Part of a small language model's weights.
Size: 9 layers, width 640, 5 heads of 128, MLP 2560 SwiGLU, vocabulary 25220, 91.5M parameters.
Training: a variant of Muon for these matrices, 4284 steps.
MLP neurons of a small language model. Each row is named by its layer, matrix (down: output weights) and neuron, and shows model dimensions 245-372. Each number is 128 + 24 x the weight over its row's rms, rounded and kept within 0 to 255. Numbers have three digits each. A neuron's up and down rows have the sign that makes its largest values positive.
A block is one neuron, or neurons of one layer that tend to fire together. After each block is what it responds to, as a language model described it from the Wikipedia text at the highest values.

L5.down231:129134166050155104130150102131093171096085079144136092130111124119146134141134096114132143094145098173118126143105148106134113133118122154100112162184129116127140116114123086157127140119098108129134110136129169154173108115116122079136111110148135190089135120122121140102135107125125104105088125125148157124139119127122121124129098134126104141130142123143150122123107151101103109115145
L5.down514:087134112111114139193101149132127074122137067121122129078105128099132143178130140108113181184147105139112124109127124114127152094097120139086161107129098153110134115112115098123117129134126129108099143117126119118111131162124102133137141118133125149128167160122106134090113102116086142110157171106103098147086103106131164078151138151133111125102136176105129149136132110156124114143117
L5.down583:109113131103125134125116103114173148147131175086108139156123144133146086108137131131164117123148145179145106171202099152102117171104155104170148111130119089103110134146105099088168132123132157108118109123126122126099109166150081078122129112119089120135096094175119115150140137146153085098119113178058115166127122120139135114147132158146149108135119114146143135120116175153143104119135
L5.down759:122114102074127128170132120137129125113164160121094123158170153100154093158153137131129161152113102179101120115134115142151148150112114189134116093113096120122138066147144106166099117092151107089127131143097114131107156109137113130141159102096121129154156144128128138135087141150164094108123125107160134116122130093094121116145074120131100151138112133112117139139114087135126123125128
L5.down791:126119152120090112124116108152126138139088145130096119145119128126146098092142140119146090139157147147130118144118140097072151098120109150128132145107142109125124129086150110155139146121133137142134147192117043140149115107145104154134177174125097104161129158153126116151128119159078109127154158118131136103144139104160099079147105150195158100113108152140101137150166122162159118157127
L5.down1901:174098128120129116123116133146158166125113125119110136115153141153102090118108121187139093110112118079102128136110132121141164179138148144134122138147128139126143105146116118142132133122117140138116134152139138181113151120106091109127141119126104131101069109139154120146119139156144102096101122154127100114094115158115116141124109120117087109164106151152146150117157135116148175141138
L5.down1909:114154144126114111150144156121132097102105114112064113128147077100121146096120115141156138144157148157122157145118153142143113098135159131093127133127107121115161112143134133091123121127141174186135134126149018145145086132118141135148146126156101152123194116122101143158125129161150108091109159177172161122118144110156136122090148121154130126074129097124122147136142153109133105104174
L5.down1930:140071124153131075122149134137070156164106114105101098133112140099131125132135122096130103121125176078095118136100124129119125092157105110102152113117135122127151150093138124155158115135129117124144094126106146142145126180172103146148128145108093169171159179103105101135140115130132153132101134104141129132096118122092176120139122128155117110130167132111130140113165128168134107118176
Responds to: Range end numbers

L4.down154:095095150180114133121120153151103091128123107137152114148137150154113115138163118096117111112147132129093088174161137125123133151105115096137140167104103107143093117095127122186149105151164155115119146161157144121088119130109108109113163113112112133106132124141146107148124117143120145113171150119127171089112119124154115104152124149103114095124124116115135139135169141142118108115140
L4.down980:083146133144113136146129126124139062131118116134092119148125106097076084125150117149108085113111096118126121105106114133133073142128134096130104133131100114121132086129114122104121133139141125125172136149147080144108075160122147159130103101133115139188114162149113120115122135128134136149110145165135119137140131134127143063153113118082078129110108114108131127148139136135180153143127
L4.down1184:152141104160153114117137120154118117140134155139126101129143143142084154171160076148119101128106107086097114109185157149152152172141080127149135102140127105082131148130132158168157096139125149119129128149113150126134143159144121100127136189128158145109149100124156133083125119107092158115129152143098129132166129100154115139162156123102122078168106109108094122119141113167153131116116
L4.down1279:089150139124129133119094130117151166173093144144154120115153077115159123148142147114153121153135129118096145114095127125110110145161126087142092106149056122149129092096121106191135124124127111152069121132114211135116081122166128151132168127101123173146167146120097145168135112155121125145128133121099122134106098177114146116119105135166146119150131159127105149106129106122136092139131
L4.down1501:147109114140123174136134113137120108110120113124129123133177103165096113129103125103141141116130112099110169154123105145160220129105129065115150112157093139127159114112124091114156140162082128122114090114157074119127133121106124157154081128127121092182136100155161108160157147091131122122117147104135145071123111107140113107134104130139122144129146144164139166158149146135158115101120
L4.down1774:132174113147133148071122143123147184128103118101119137175112165127118167108106133101127129109114160135121157196190129099074092159141117164150132106143045105142174137122124092144126096127122120158136138145124120086159106136133117093136095085087143135116148140137138133112127098110117115099141101116113130097137085139102090114158123172169165097163141097132159142130112157096114169135072
L4.down2199:104137123125149120128147124100161132109109159097074185162121151142113109115150102157117095127118099116150115152125104105136127135142142131134151087119134141096115082133100146104191117147071143169137107130114141099134117136169113162155160126117136105153115082154135178124112144130095116122130129133120114088129127141166143102109159136126124140141114132170123136168129171122152174145138
L4.down2387:143132125146129131125152143123115158103112158124095097141131078156163130150141158145112106159129071142153134121154148141106079141125151173129156108134161132127136132125105114124115083074130111129115126154095121077121137137119154125102116107112161105157096153081096148143130131100137151112131131090129113094107109142125150127153150093135127169126157133122168149155112135153117130100120
Responds to: Year final digits

L5.down973:133127121119118122114110138111120096129100111071130129149086140127187121132130147106101125154127108112135092143153144100146111187156150094124140114164149115146116124114137089141153093128158167114142114120113118138154134122125116093103122148102111105137121100097115154156166085100125119117077161121103179125072123131106119131105173050132129095110105139140069128169113086122116114133154
L5.down1150:140127176137144162148096132143088150137101131149097102121130156130122110179202114137126142154126150114143170171120142117153085126123130129147127121152109141117117184142118103157106135136167162149140103110121157147080090143112068125118121106115103106134107123130132085126102132175128117121121142151136136156132199147109157136126144121126125160152152137126119116149148117132201118129134
L5.down1481:146122118109144115107113154121097119155122121155186135097139137129118155143139129118131135082108105107145124212131134147113083128106131144146110103146114144181128122107144161147132139106122152126132163113132127151095119154156113126148092116090145115091101118092093126095181127110152147123103078103179139137161109136109138101102128082116112120121097126170178089110132166162150094110161
L5.down1506:116142140126151107134141054124165146128149123110158139135106176109148081120100132148135124115163113125083146125150084138164123178133109114211176108132125133128115103098111142124137143073125144145132156144178138101130077170156171092148165099100115130132122107130156134165135133100097097077133164190129106185129097091115110140130099112131130148149141131160137140112128107083144125137111
L5.down1540:137103106110154096148104133160078148121127146139106099116120110096076082093169145092103144153140114132108124127128136154077147121101110146140132105111138130110128108109151124160134090174100136159072127146116178121103126122142137098140148167146077102189114088139146142165113148151165118127126106123126094143105146108097139163129111107114119084118147131107100135129175124147149149117159
L5.down1647:115121119126130160131078110145128099148119128118116123117108129128108104103127117125169130152156166133103149151108138102126107107138116137150111162119094116146165187142098114107116099161124148161123139115101141113128117117131116153141139133146140139158084169065121152102118103101165127150132150114096121158116157129093163124132191116116121147109097133087098133146136159175122094130112
L5.down1713:141118129126107096057106150125135094147124147097123088111109061083139092098151135115080115138078155106167098116086104101148106111160154094115108159108172101132132130154156101120083135144095167156134158186101017138105095107127148180095173150104098099154129100112129151144111115145134124125103122084154142097133149163123121118106103154100099115071154123123128109143135137166133162126139
L5.down2502:131110130175136144160118108135115131147140084118162071152098114147137143106166108127148155125129112108116125142158141121168124137143109098124129172127115095140145157155083106154134113140117092133121119152133128212106117124145117128133133105120095109112126155167147191123122091130133121136145095113133105102112166116160115108151131144137160130149110128127106132147118134131152136104114
Responds to: Year final digit

L3.down395:144114093140116114125114128139137137117123156118125147155109116109133083135099104120127156124147161126152127126063105159100120153104122141107109140093141148173150109143105154108147172091113142091138130091143120130144113099097134136131122167159103159106146092100172114132140122107132140119151120159111083125119138148136115148158091094105145121128137149098153143150148120124114112122182
Responds to: Year final digits

L4.down1188:136152117139131059154135137099091137142146122073110068101138105067131136147156141131117139126113125174123106109145111133122095140109105071113102131070098157138136091135120105137099138118148094143163200150126164100160181094091139133182126129130128085115151105086066130135089102097155140154141147146155109149103115138125110155135135164148118107148070155101096144116105093152075106108093
L4.down1459:160093102113130153171112133154094135130155128118115088140140111142139109122155078105138124119121134159146113139174091130110143111124182132133142110117105142171107106138152132131149093110120123122095146136137138155168147105100138110200123164126115133117142140112080130126145165136126123129101123102190150120119107142101162108139083148161144136120094153105120099165127164108149132146125
L4.down1496:102133167087128146162121105139177124150078142122123128138135070115138086140146153103115111125119152119156121140108115126118123121128151131122115159085131172125096132115121124118116144137099117097154124124113138108120116164146122169113118144096120119100131129143154135157101141145143175137121157153168074130117132127170127113107126133146097154106122132146128115134103117102133131116112
L4.down1521:152126153141154118133119153138144119189145107133130152160121151169121117137193124147147100105142136139139151074091163120154141120194142116127129127140120108128132127141168148102078108127113134125108095132124064143105074159109125082147140114094112130137117138118135105199097153080113138139152136141095117157145098109136141134131167125085116144129121137137165154169168182138152145152102
L4.down1639:158127149085156146129160170097142087112114120161098103117108149086122116127058107161171132137115123148091130128144118173111163109100124096129125109102158119124099121149095114098118111164164143140128125155103117112188130161131115095143135100121125095116117109125156086162133116106116116138174146140134141073142146075176136143086088114094112119150144118140140104117155111133137143127075
L4.down1814:147132149117117133150078138150116138102144111158129130116133135109098116132136118142120159122151138139140126094147107129134108143109106147148156124149157139131099121151116128095129176149102119082123104123143096088140137131153096077127129156115133139098123135161178113160138104180082130078136137122158128095102126110168126090084120112064108152096136150100128068098109132148097150143118
L4.down2094:169109096149092126135091118107114144110126129123131169137139100138170113139156105127152126106138145129093174148154159150158132163150142085141150130112117147094109120124139141121077123131117142115133104172119123111146127128107098138168114111094113129116165112114149099133150091138112138084123128108153146131118154112139106138112159176123121129128120148114114194108126142121181085118148
L4.down2139:145129118127130094123126096157154151171129128090158173112097111140119136115143162135147130154109141112186107143157104134130105145128072110125141078118098133096100137110119144134133135126123145118129128162127098115101103128119115127095117116120146100141154145109108121145123161100167116167143108121151121143118101104141154098141137139174133152133102084099117117110131108150135080116148
Responds to: Range connector en dash